config.toml
hidden_act = "geglu"
norm_eps = 1e-06
rope_theta = 10000.0
extras = ["capped logits"]
init_std_qkv = 0.0215
init_std_down = 0.00232
max_seq_len = 512
max_steps = 10026
MLP neurons of a small language model. Each row is named by its layer, matrix (gate and up: input weights) and neuron, and shows model dimensions 256-351. Each number is 128 + 24 x the weight over its row's rms, rounded and kept within 0 to 255. Numbers have three digits each. A neuron's up and down rows have the sign that makes its largest values positive.
Before each neuron's rows, "fires in" lists the words (lower case) most often at its 100 highest values on Wikipedia text that the model never trained on; "fires after" lists the tokens most often just before its 100 highest values on Wikipedia text that the model never trained on. A number after a token or word is its count.

fires in: "he" 88, "having" 5
fires after: "." 56, "," 20
L2.gate618:120135060159108087134125135117137109140123159133098108105111133145081114117130150115128121118111122156131138106090102092116117152102125185136087168115134128125107147117123153152098096132081169152152152156140127107107109134122169117107057130121108174093095119086130141129111112125109169105
L2.up618:096110127147158118140127141119124136097118144142118139142151140156125101127145088183160107169151150126097157105136122118115123135153137127111150143119091150141169155141102115144116131121161146129114127133126086121100158148144159136111130097101096146176109094114093136144100143082105108068

fires in: "on" 48, "one" 14, "san" 8, "to" 4
fires after: "." 31, "\n" 22, "-" 5
L2.gate833:109136132119092078111087098123175150150134132154093145099071151142134146101111083131094096130099096169118137155128117139132123102143151114154115107110154083142135095101082136110127118163075144131132168119071143139126112139108109120132146123174120177112126116119142118143112127128130139157
L2.up833:071139084093081154125113113158137102146150174137121140142134153154158144101117132160098103116107159125141124102165115150110091155100125112161128117127106154147103133139106096099179115134112112097130150123120155118132118158070074122132141058138153143116089121150078136136135106126118149139

fires in: "the" 98
fires after: " of" 37, " to" 10, " from" 8, " at" 5, " on" 5, " for" 5
L2.gate879:138143115120111120142097110161116087103131143069116124150131121153152126186121117146121110099105122104097122111131173143134113082190083128142102115160119112126080158135132145144155176127142118119130112154120152122128128142108109117200154108140132163108156115115130130157107173133142151133
L2.up879:136146138184150139147105124131161129173079129113105136108174162110111064108132133110099124059162123093143091121137142114091100144137106098119129123099137102103113149136168114102102121100111130108112097133097121189152136125142087149104147169146129144083115107161150147172098102119114165124

fires in: "the" 59, "n" 7, "energy" 5, "they" 4
fires after: "." 44, "\n" 16, "(" 7, "g" 5, "gen" 4
L8.gate986:087118124092145111091088172114113135099123127150114151142157168154149110109157109162171131174138147158189156157131131108105188127164110150127126147133133125160106107128110132138135179151110155131121117108133059124114152115139100151058111162117114106117140132101123135121124140085149112139
L8.up986:098136155073080083133138106100121169136092092167137120110122134108120055157143135119129135135142118119099117106129148140154136139105127107178140130102132128110163134129119161120113134160151096125131152129140143146148157140160148086129147149132181130135119130127145102098097122167117093149

fires in: "the" 98
fires after: " in" 80, " over" 6, "ed" 4
L6.gate517:138125155164101118130155141155183106147141100109131113121101140139154125127146131140107094075132112109114109101145120110179121147115118095104143120075169149099172099157124084120076147146156134159149102127129162147113119104111118138154068122126149111101100093096136133139104127138113152083
L6.up517:121128098133140147144123143103125107112151163132129147120118145162149123175123167099146152142118118131114125113154149139127143131168136083144161157133150129114126106115096146124124152164123123129107122153115071156096093131162116100082152136152135093133150093115148099151181117163158118150

fires in: "she" 51, "it" 38
fires after: "." 54, "," 20, " where" 4
L8.gate41:126118162141131138091124161122154167125164135110140135127135136090082177139099101096130064128143134130154170159148128098095121118121172124157097147116133099173136105110075104129130149107120175109097131098133147152100172149167088113141115114118102133087123127144148134105103154131104175160
L8.up41:156117170134156128117168115115120095132125110122141087124152151143110099100114133095108143080096087187134087107126126136119130105161126111146112135088140107143140113107132138122143128125126125152142119119101120154132141133178125155165109099154138120140143126118123109130101093122108159142

fires in: "he" 39, "who" 34, "she" 25
fires after: "." 47, "," 28, "H" 6
L6.gate545:149132117163188132115130119101158122150095141157138108128120129121098180160111134091151138093109115107120143130135121114127133136126093121101131108111128124080130148134134169124119139111150156147110120126115123136126120138124108141146070111110112113118136163094144139117122157135108120118
L6.up545:151156137138074076138118114123121138135115139152120098095122136198144128107130134095174097139062154127150151121161126107124154113125137133144092132098108104106134142130151144109132159138150106120143209107161136131112159159173112113155116134095125154134141120114099106121143082145134113112

fires in: "it" 85, "this" 7, "its" 4
fires after: "." 57, "," 21, " that" 6
L6.gate750:131095157149142155106094106137135165132117119137133150157131154107081126127125108095172055140156118152120125141100131102146123136109116158123139139111116102142125157132119134135119118159155169156164139101162109096122131086173119135108112089121084091068155136122131087102109094136155132100
L6.up750:135157136161161124146175125134163139154123119162142131101141095121144110093139128110120133111100138082111106088161121137115092129124130137100123076109110136166134139135140139101152164104169124095103100102141102098105160160098097101116119162070099107138070124136124140121099106115115102120

fires in: "compilation" 13, "label" 9, "10" 8, "cd" 8, "albums" 7, "album" 7
fires after: "b" 23, "il" 13, "/" 8, " C" 8, " record" 5
L9.gate631:142120152111134122117120161186154155146101123127116127112105126079145143151127126165136143118122078146193122102149118129159128142102133135152101137124125138164114113138119134134123139139159144153051139111120126134141132137134138149112129124121099118145121132096135139174137109127084129158
L9.up631:148116100110155132125125090127103162072131138105154137129153089133119129105144159134139117089146142156150170097142125115107140169086102103174173088135148116113107100134140128130122127106150132162105099132106104137165072163143150105114145109135116145162147108100112128119150102110103119148

fires in: "of" 99
fires after: "s" 46, "it" 11, "ry" 11, "ment" 6, "ing" 4
L2.gate318:119112121137144130112122114130108116111123151130058118116145113132153129129126155163155140128107169071104138098104100110176088142137150177159113134139149142089146136124124091086132109138125112190124129109102137127126129128082127119137154132096101121137124166140125144054138145133124129145
L2.up318:073126100126179125108101156093135154157113110097092154114114158143135140112152141152126105131185113142149141133168101088131088117124124136116168135158152141119150128130097088085110111108131144114096134158118126128152162124132172116153080103130116126128188174122169131116117144103107102135

fires in: "17" 20, "16" 14, "18" 10, "14" 9
fires after: " |" 67, ";" 10, "–" 6
L8.gate173:125115128125157116104144131138186142159122150113095145156116087076100147136119109110124165157127108149178164125150137101164106130119124162118126092156158128057134061115148166127121136073149175173122187126101103148133157144092098154126162122113128124120144137141135105141142102173096153184
L8.up173:152158097155134068135130168077178159157137121099137075148106135118138183100123138186120148123122099176125150141133187179135133136121159123126155113157112176098121148159112101134138150146107115155125154151128163099149139142111113128130132158120106148119127147144151112114168126119099118121

fires in: "she" 76, "he" 10
fires after: "." 28, "," 20, " where" 5, " that" 5, " when" 4
L2.gate36:108122144156120129147092152137133133144094143121177138092118121162161152115113164124107147152137110106177132109158097159129150129128147177127127109137139107121139155132092106135149102145094164126163158110132112129085109113136103112107151094101074152101136139146112140156051092115114087116
L2.up36:092116153140131152138111120115138107132094137154157136102146173148120138129123105147150132115141096149155166183118105148131137114130130141175126135140077107112082115128100099138150164174150115141132143110139178167128117110190103111142164100122109119100165138096098084103106154090105178096

fires in: "in" 65, "a" 5, "all" 4, "yard" 4
fires after: "." 71, "-" 9, "\n" 6, " \"" 5
L3.gate184:155115107093148072147149128045152159111174139142108157114091108131140114145090067115108108097097140150145122141134134135142117083133121131144114110114151116125100096123135147128147157175182146163138122119137123187064094125120147119128139106120104113131125131113123125104082135120146063155
L3.up184:111144149124104154107155090116133122151123130107131139141072143154108087118110120120149145177136151187123091149122068138137137129143155153128123100129120119151106171171110148100177155158168108108147117156109128152103085103114101121144162113146109154113124111138123132130105123129113106130

fires in: "the" 86
fires after: "." 31, ":" 15, "-" 11, "," 6, " of" 4, " \"" 4
L2.gate965:146159099184127111126188102149116134093115144137090103105154128162101139116139141140141143120135121190130149080061125137111098138104084147109145156158158159127130104147103130148115157144135128153158081134147143144106144117109127091132137143116103111096127120124127112159141096143115151121
L2.up965:147126119121056124104091140123137143175119093122128164127112147114116139106132151108157162138141162117135120113147128131126117178121131102159128146146127132097108168125124136104090101109166127131087109123132108121127131146116132118144138162127156148146119118155154142151111116116079121118

fires in: "3" 28, "4" 10, "ms" 6, "6" 5, "0" 4
fires after: " |" 74, ";" 4, "s" 4
L4.gate788:116127074101151146152099138124173116140177113143097128150115123119152155122124088145169131116145126120149114156159161146149120096126107135075123104095156135115143112137116109137129124128116138130142130150098100154092147108113125108147126096182150128121122144107197155120097102099138137151
L4.up788:125142091155086160145121123172112115105129153152138141107104113087124105111121156081133141146141144161120127126166122114109132117146164117163132101130113127154160139120110128106119164119130123123080094154138166074145117132101138106153128155121151177144129117146119115137139086147106148135

fires in: "party" 16, "team" 16, "album" 14, "company" 12, "band" 5, "site" 5
fires after: " the" 23, " |" 17, " The" 11, "|" 10, "-" 7, " a" 5
L3.gate574:130160117095155084121069117136141158145122159122103111094137113130136098133131106114142108151092100130154136131116150083146112140112137133121156152103137096145123113132109087094108136158125148116128134116136105125123148067101139100133107102138093122076104138139119113151108114164153106080
L3.up574:117159106146144179103129118113135145141140092125116073126122106117101170110161135078136134151089129102088172123160105108119129144119146120113157143120130150105099132157144080113165127117159167156142094152129120108122172104107130114141132100103149112133079141114108141139142157111134170091

fires in: "4" 22, "6" 17, "7" 14, "5" 12, "8" 6
fires after: " |" 48, "–" 8, ";" 5
L8.gate313:128137117138108113122098146092180156122156113139085102153110111120130122128113127120085137157155147138107130120160154107156098096102168138106141087128123119097163078074112133123107102130097151154127139153078077127119078122101131125128181111125124144116139166157172116140107121127133085105
L8.up313:157106114082155113123108127136140148147163148100134137136136134070100110088081164115152106131111144161109146140122131129110170109124127155095165128178142141113127135113110115155127123109144107129128127183168124131164114127138127142136141133130178110180151132138167141100087115151116178183

fires in: "not" 27, "limited" 10, "marriage" 7, "available" 6, "cannot" 5
fires after: "va" 17, "n" 11, " is" 9, "mar" 7, "li" 6, " Li" 6
L8.gate585:123125089136120132164107124119129177160111130134128100092118166097166063156116168134153123088112137146121101129106119161115103128094134092164137109132101121154096134129135115143120101129157125130141136150077119156097074098113111098118133140122149103129137123118165152142127124146144145136
L8.up585:110153148116121149083148138123122093119141147140120125122095144142131094098128132111082121135136159087122169113121087110136126145118154157130142108136122113093095171151114176139128129159150141161121155172111070136157136148125118114115136067133124138130153138136121121090133117133150140058

fires in: "goodyear" 29, "goals" 9, "good" 7, "goes" 6, "governor" 6
fires after: "-" 30, " " 27, " |" 15
L3.gate881:107179179131091112116112114164127144107137118141121097152110113132129156144111096099139124141088165121128117112118144172147130178110156175143128082118133137108186095145163112160137162107074147165090126131104150133114137087121102130113124125106131119137104143112128161090131061121149114155
L3.up881:136156143126141146157129120095135095110145089123121097103087118136133183115132127121138144093133157103181160139160150095147113143156096139156140146137174124103075093126151117112122155143168104153141152150118093104128112146156115115142130054162080144122115116145135148111126098115085065162

fires in: "creek" 15, "there" 15, "increased" 8, "secret" 4, "secretary" 4, "analysis" 4
fires after: "c" 35, " C" 16, "s" 15, " the" 9, " c" 8, " st" 7
L2.gate436:132074109126179134121113132130158144137134145152131139082098158155143135144098125110128150166100107138102131114105136114093134114154117131088122121143148110138138142121118109139123125134149138163137148082111147146131145157137148123142152119122130165152104145102107111133090099076147151114
L2.up436:138120161141118143175146143155128151137110113105115111139109142150102153104134152096117135136139132175107116126060192147173132124147119104115129132158126135128115129117117115123133158081140113126136123118088145159119107125124152126143152119151152162111126124125160096123134114096120121156

fires in: "in" 73, "during" 13
fires after: "\n" 45, "." 32, " Du" 9
L6.gate178:153154121134135085116116142102134152137105178126096118118158123112087124174123125118096155102134129138148099121189109115127093106085132090165121075072129115135133165108148094127109192123146142112096095114107135145100112104146151124122143158168087163104157115179156125153158119087126107122
L6.up178:112136137140141156168144146106111108110103115129157097159125112135141128147132094149096136108129156150129129145148110153153105147138122137161151082164109129131079133136113172100137126145156147151169117106080147146102147119121193134132112112143070118163134102097146147091158109112119070128

fires in: "the" 91
fires after: " in" 20, " of" 10, " and" 9, " under" 8, " on" 7
L2.gate687:135110142171127081106157174118148119166118126134103152136097121169140123121067129132178170102149123126119094129190127167148073117157121156081138105123158127113106108139166103118102133150153164154107083150163121178087122144165108102149167137125128129084111115136103146130110125126147124118
L2.up687:102163106114134168107085117136136135126099095113138122130145105158139142158109117106110096113151155148112119114142136128106101126128126166145154133110141156144119148133111076095112091143117123143162126147107103156175118153138107075113173119179111107150161124104176145141139109157114112128

fires in: "in" 43, "the" 20, "early" 11, "now" 9, "to" 7
fires after: "\n" 59, " (" 15, " \"" 7, " the" 7, " " 6
L2.gate839:119136124154140116113158129122171127123133129116117158093110149122171107126126103092129124102117172171132146141147117135156147104115153147082118113131148134110159121116121116094101166101144203146119110144110095137113159129128102077116177172151118104116146114160109131134094095148150114138
L2.up839:122176170142096137087151090122155093108152152156123109099088159163097097110143093124117154112100124111137156103135149162114141165116135123109075145138104155116157127153133145085125131125154142140119132117134096165112099158120155113148153103104111123117162116124145132164132142113122125070

fires in: "the" 43, "they" 9, "an" 9, "a" 8, "there" 6, "no" 4
fires after: " that" 36, "." 18, "if" 6, " where" 5, " \"" 5
L6.gate630:117161122090135146109123116141143183121115088162116118100086107115110067118119095129133135144139148159113112175115099130130119144119141146105113135089131081117147158108139172111112137147147127146138139132085123152140170151122176098109150168163106141112108134146129095122120094109128147160
L6.up630:118146127136128163153160133144149110113183126134146170110111136178152121117133119168125140127094128110157163102135133135095085131127139132117168120161141116106125114113111155116172120148155117127103119178135118124093133169179106091147153158125136148133076154107159140114130102113136117152

fires in: "s" 34, "the" 30, "that" 4, "its" 4
fires after: "'" 33, " on" 31, " at" 9, " At" 5, " On" 5, " during" 4
L6.gate311:133111104147127102125097162093151122141150098145131139110072168135145129105142078139139153108116137160141120130162123122135132110143100114132145100151115093126113082109157108074122144117141157151102152136132102130140114089132112153117140110183113127086134142124141119161069163145139142129
L6.up311:108126118088114147105096125114135107161129143102130145138154113145123155126064118097164165108135128180119124183151134160153095131130177124120134075146119103121159102126144155131155155146148134100133159131131129168119149157138132113144139135160107146144161091109124140085126162110105176143

fires in: "2022" 15, "2024" 12, "2012" 11, "2025" 10, "2023" 9, "public" 6
fires after: "," 31, "|" 20, " P" 17, " |" 15, " February" 4
L4.gate801:114141146175119109124143124136159121172155113125127155098170124153091140174138117118108148093123170114147108123181120119158123132122141103162125133099126163137120116146154083120106127133115187104120134128114129109105157100130112145150107172080150122083127170109123153123124092160152127117
L4.up801:141133118163134120084139182187122163169127137134115172113137130101096142166148142175100102134126110144130105093146129162104135122132165109140111116138123143154154130127087109163117116081104146158143122069108163142109076136117122113133128139143166111143117148148151123163136125130109108156

fires in: "the" 15, "his" 12, "at" 11, "technology" 9, "technical" 6, "0" 6
fires after: " in" 21, "te" 19, "." 16, "e" 7, " In" 7
L4.gate609:144110090148155118123112160143169151106140172117079070122130123120157162149147109139119163062097151111131121118151117140123079133143115116120149112154121133120120126129136127120121144135152137140149091168124145177083138150148124083156108118088106170167106129069126124102134127135143126170
L4.up609:124117123175134158125138128169124147114103161110126110109128118107131074136169127122114134093153118095098128115105091158117084120094155079125117117119162112135161146134148165097130123181123106136149080131133112136152136150102123121133147124102123115145078124125154131133136141134110096143

fires in: "as" 16, "when" 10, "during" 9, "while" 8, "his" 7
fires after: "." 95
L3.gate560:134136135109158089119161147115163153135127136136154158087131148112131107137119133102138127131107128126158147135109151130154133123111162124115125123067151138132135145128117147150102114152149185126115100171138110183153126097161105079110154100160149114101126128143124167121110121102122164167
L3.up560:117105110132167160121136161076116140107122142129120116101108076114112132104115152100129093134113136100137118106160116138149093092141125118115120083095107126148126121130147145107152136127116111104072165132150114165145152131127130119105143080141114129115109099100152126108152133107131094099

fires in: "he" 34, "she" 25, "home" 9, "hotel" 5
fires after: "." 58, " |" 8
L2.gate348:124128072163107095100123132119149117095073133108145109097124134119128129116105161125149101148126156163129152091106112132135124111142146123096132107131159089160099153132066098122134131147126096161141130130140143119108106102120146097123139144107155178145125150160122112158110146132111130108
L2.up348:090117136136127137151167102124127134129122145084139182123120138145159115110136108136103134075134139146120160132164138149123110120123134172105126144164084148125091134147154105122127142104148106123138129099142141119126158102135161095143144168157172098113150095128120153133102122129123177074

fires in: "appointed" 19, "these" 16, "all" 10, "them" 7, "are" 7
fires after: " the" 28, " a" 20, " to" 12, "ma" 4
L6.gate488:135118116135205128157121140117165147180149142154142131111120131132095172123132106104155123144174095131151111152102162103141126149122119136137149122136153174164138148130106122095124101121136125118129131154113112135066132127139157110130134135168138121147129143124149142124107116140145157098
L6.up488:116100128145135147169140102153119161158126102120154130128104143122085151127122165124176079125141117119106149093099129124091158099124142087156097102106133122139135098090119134143101146106090147126101109136147154126168157121150124102122178145094186156137137125156094123107157151088158159142

fires in: "with" 21, "to" 18, "as" 16, "corporation" 6
fires after: "," 68, "p" 6
L4.gate758:109156146108102120149152125162159147132109126126103117122112128122135071099132112102138141113146144143124114104144138134143121110106113163099148123150128139145112177138130137127137103103161121112149151145127138133136137097129163114160150117093094136097136122103125110157125097171138117105
L4.up758:165094153118093127062182144186156146118130094085096105107143115125084114159172108143114143124104112128139097134164121121139115142123165193116120112131139118154169170171168126123109151123147158156132113085161172139113113103129126123087135144142146119073131138118143141152128119126153120137

fires in: "the" 49, "when" 7, "they" 4
fires after: "." 96, ")." 4
L4.gate242:109118097124134117136137144126159138129162132175124153142108143162142072151119094119155132113143135130167119140093120126136114102160172146100133149104108149109109133134126168072134129151162135111097122130132110169098151119151105096091103133161158141080112136144160130098116120117139150113
L4.up242:120138177102121104162118105132134166115141127130116093106095101114134134103098088114138134115100121117147136154172131117147080147119168147156136103102127125112162153150182175095129112140191131130126093123143125128146117124134129080158108117107139112132160112119204125115123136100116144133

fires in: "he" 23, "this" 21, "it" 15, "the" 11, "bones" 5
fires after: "." 70, "ne" 6, " Th" 4
L2.gate77:138116127145137114139143115157161145153123166156116101078143132117123114129113141092163113136123157125117135093145136110115059134142136156128109096132138144136150126132137117097078141163143131089148112099082133156126128065139145064119097151128105153148118120135105136099097131151149157158
L2.up77:133134132158147134162118070154122142138159102133117117097185093133131101103114146069185129141136128108128146124120147128094127121150150116121136128092100146131150153146184141136165120125132097107123178085141123213100147130148138075087119135094092137138140201065115104124164127139160109108

fires in: "he" 54, "hearts" 4
fires after: "." 51, " |" 8, "y" 6, "," 4
L8.gate20:094116122136106094151143120093093141127146093124103102148102124160132135144115123122137128110152135130146120130153153099182144124141123162175115146123123131062098126135139129136109151063118128162164135153148128105141131112160063145095122120121133150109110180135155139131093140181138129165
L8.up20:105137114150130128142157141156127101139132143152109083109115113168132116096105156149104149128149138103116141101153147107118079123118129167112111144104147143138145127131106143132126128124134128130135144102147131109116114107121121115076090115122157161129118131105126081125155095102112176106

fires in: "in" 33, "population" 10, "democratic" 9, "s" 7, "china" 6, "government" 4
fires after: "\n" 37, "." 28, " |" 9, " the" 6, " of" 4
L3.gate943:132136083147151096108131136098157138083102151155123111116108126120105136111068115111148127116103140138165113135123118140198130147125178117132130154119106077137109105111121088100157129164133169178101150138156092135132128089160120102157119139131121144129113145171145103144112152116181134127
L3.up943:103095140162104176133154101124118113147157124145145128100128143136124139115142116120132133134115137161124172120153120165140130127119153112122099161156148100146146140151149133123211122078152150136152142132166121106125116154123130134141138129110154127135127130165145122096128164143112126084

fires in: "5" 13, "4" 10, "1" 9, "albums" 7, "album" 7, "2" 7
fires after: "." 31, " |" 27, "b" 17, "ma" 7, "po" 7
L3.gate5:124116175106133129130143193141174182132098164182138130131132112128122177114150127105084142111128126153181099130120143158130127111112115122096134086130146126107155107139159105146118119124131183157090117118129130126108155134121123122143156105177128108128133144162177148110090121124138134120
L3.up5:113113177107144131152097142141129148144154137102118132151133075146102163119117136125098122127126130121139144119127159160094141120085108107131092140148145119102149102154149112110136132128080112122150104155108147086116099174120161133149141115124151158143146161121108136136123109156131150143

fires in: "she" 27, "website" 9, "home" 7, "we" 5, "weiss" 4, "he" 4
fires after: "." 27, "," 12, "-" 11, " |" 5, " and" 4
L3.gate364:086098138155128113124142145105152147069133141137109139081122120133120182127138147075147131100108103174150144103172109126100129123106150136116136117140159173120085094134098115102145107125126180164117145149133133139105123120156149108115119134079106165123087101145126168127109124117168139126
L3.up364:091125145121130114112118128107104115147131149134156128071098123151133158129104138135139106100149157151101156124136144153137139080127168133135110125132103141133087136121109107186127146097154112148183162108133121127124115089128142101094108127142153138119152133148102123146155128136119130116

fires in: "the" 88
fires after: "\n" 64, " in" 10, " \"" 8, " (" 6, "ci" 6
L3.gate7:135139179101140094079147125128162144143128131122141125149096159172147144111114146130174146099181116116119113090138137151122111151145113084114103140105136128133140111132113102110101153147154170120099076144121104098109117155139069084098104144120123144099102107124171135129091126121144143111
L3.up7:102081125118087125116140085119103136116150111144140149144137095114136105154169142148159140120114149180121111095148141117159101194136153114136171090108151144175179135135097140141144147120150126131124119126130096127111068121092151141114163172118124075153108104122119141125100149134139151141

fires in: "which" 57, "memorial" 7, "programs" 6, "program" 5, "group" 4
fires after: "," 41, "ri" 7, " of" 4, "e" 4, "in" 4, "s" 4
L6.gate791:125152122140200117131118113116134206135101209108152111127149140095116115125099121121164168159138066143121115155113121115147119119122139124110109143136146110133144108136146121145151131098131141135123100129125162164077142142151124102121066123084109153104110160088139122170144136153122117093
L6.up791:146160147091113092128114114152124091119079088147141135135145104145122128086135101152085122122107115150113129097159109160110111097209097178112128122118133117175098076127102079158144126119163103168115146102099103161123136104145113118129115135114132138115140133166107069124125132098104135137

fires in: "they" 33, "in" 21, "these" 12, "some" 7, "them" 4
fires after: " The" 26, " the" 26, "\n" 23, "." 7, " S" 6
L6.gate96:167139148120134130132126123132164111167160139159134137120107149133080102129141140105141116133135159133115121159113152116143139149095135108119116136127123105156128170106156142120125146120129129147146115152142128125109142167153070106149110131115128147107116099146185124120136118105073136107
L6.up96:133111169126129124151132143166131135138123095087129145118076127095129109140115094108139121130097121080120139130120149104135087114157141152131111105121123109150138115116131162103124128126128177089105173135133092141088109096133146123127117151147143124132119122130152104101155182116148129142

fires in: "and" 100
fires after: "," 95, ")," 5
L4.gate987:131119123129130128140143104112167138138109122126114153127146132150112112127117075109169145113135125111125118093136154099161125098111110144103106126136174112144141140153146121112119107104121203093124106131131154155149127130145141125121095135101152118095180138103172148113104096161150116094
L4.up987:109161126123159107105147135138138093093104108094112088090172162138118127129116136172089110116139125158172147134145148123126103107131149098125152106117079094131130132131131113166158129150136098131149149136114110107094083127163100121138124130134095128115120095144136067107116071117123133167

fires in: "such" 20, "well" 18, "premiered" 5, "also" 5, "ensure" 4, "they" 4
fires after: " " 42, " as" 17, "," 11, "s" 8, " which" 4
L9.gate816:120160134120151150119138165099155121096152165145126122138113130133143127172132157132080094147139175141166155130131170117122173081149110127133109125126103081112139126103146126067143112105148158085155130138101137114096164115132136099069126137138115160116121132175135081133101154079113163123
L9.up816:093146166140155142149097119103109105094101113168154111148114112154126133117131129148148138096087101155135112136113128169109107139120163155117183118153113129161175129134170132145051156114109126148147136145116083157154176126106115131118117112144124124174092145098141163127134095116110134129

fires in: "the" 69, "they" 17, "there" 6
fires after: "," 22, " and" 10, " that" 8, "." 6, "if" 5, " but" 5
L9.gate871:101139116142148136188115147119139162134155117111106112141095137162139121102122103121129149126126131163146078124144111154129132123134169136082105091139182129136116092102121145118146116143129136161097098141117120151108103120127117099111128096171144114112114148151137114147083143075159130138
L9.up871:159128117033135150204139141117102134142137130109135112109085115155123100126111098182112147129128144155111155164152143148140134144154119145163156121109164125115144107124163121117147169124136153133153101125108094168102148153137180087145094133138111153138102120130134121147195101134098108142

fires in: "of" 41, "while" 23, "when" 14, "meanwhile" 5, "white" 4
fires after: " W" 29, "hi" 17, "W" 9, " president" 8, "s" 6
L3.gate25:197126117113115079113116162089147162131130117116130118129110100128097131166140101133137088111126125127139124137172177135120110102109139124156139147118113125103131121127116123125088113111117085102103111117077121119137129105139105092137095130127131137104097124133121159125107104116142117141
L3.up25:128156125105128137142173099125133133122101135149146108079097117169113130138109110135091142125167128097124186094134156092122112121120134133104135142128152125130078157134129080091099122102161108141085134102153091159152135148163183126154111084106081094114119108103137089109118123132176147116

fires in: "he" 82
fires after: "." 80
L2.gate307:117110141097118136142125118145115134145129128162142144133136128155144128175148156076132173104170131188138144086123078125146104108146124164170079163120095099122114165133106137167145116139108171157142142135122103119158110102128134123127110131153125135111165108102136099129180112116144153117
L2.up307:126094137111133143162102107111130143140154133114096103129187127117109121103135157118153128147127137141145149140137127177092100137130122130144145158160126177137161155121158159162140120105136155109150132124108139103122087097134128089134146120167149085149123084104146104123134139094115136105

fires in: "usa" 18, "u" 13, "us" 12, "uk" 7, "upload" 4
fires after: " |" 21, "," 13, " (" 7, ":" 6, " to" 4, " the" 4
L9.gate579:137122102116142150155148133158151129128118105122101155176072162122115129127137153134156166141148078070136141092101151137153166152101131146115109145110142143105165144131097143190095160100110140150130105142120145119171143121095145132164168139159136133079076154094098092142123123159120147102
L9.up579:167159150124123116148119140110156046163108134155112156168134130115183105092116147165138136159121149096162117108115159103119098135159128084127106099106116167093121121119087165167117110119133135121158144117147106106111138108129115116155118115123163118116106110117111132157119128160109118129

fires in: "two" 21, "while" 10, "www" 9, "type" 8, "meanwhile" 5, "wide" 5
fires after: "w" 23, " W" 23, " w" 19, " T" 18, "T" 11, "W" 5
L3.gate330:169155109104177094142154136128149134111134158125134116072117127119119116158132098135120092109127125132135145112128134138121108126150152113127117121111158120119130125102133129094124133103118121124150114139140112177142130099172171111088118166131078163101122123153142157140080085144149075141
L3.up330:138129083109111130174195147137125133115180125096153147096104099148113135118117112128170146124143142108107174105159130093116128127127097137146160133100088149143119164115132160067130119070095083093138124183139144120121151138126165124127106160093087123126115117127138123106125135121155133119

fires in: "3" 34, "5" 11, "4" 9, "7" 7, "2" 6, "6" 4
fires after: " |" 54, " –" 6
L6.gate1009:135126141110115147129134158156179126114156084151146130129086106130091143116135141119140141143136155108171138119155168143146112125125105144079171102146148159122132114130128108128094145160145142126148127148138089087147150134121096118160123137104109178149143101120120103119111081117136142156
L6.up1009:109117162131102119091136102145125157151139111132138154121112094098137132123155147100078104133139125116172100123138128127161135148147153117087123109089127120037158096140164106132114159121148136116136104117123144125140107118127114136177124130084120141139138138115148138118098122176141078142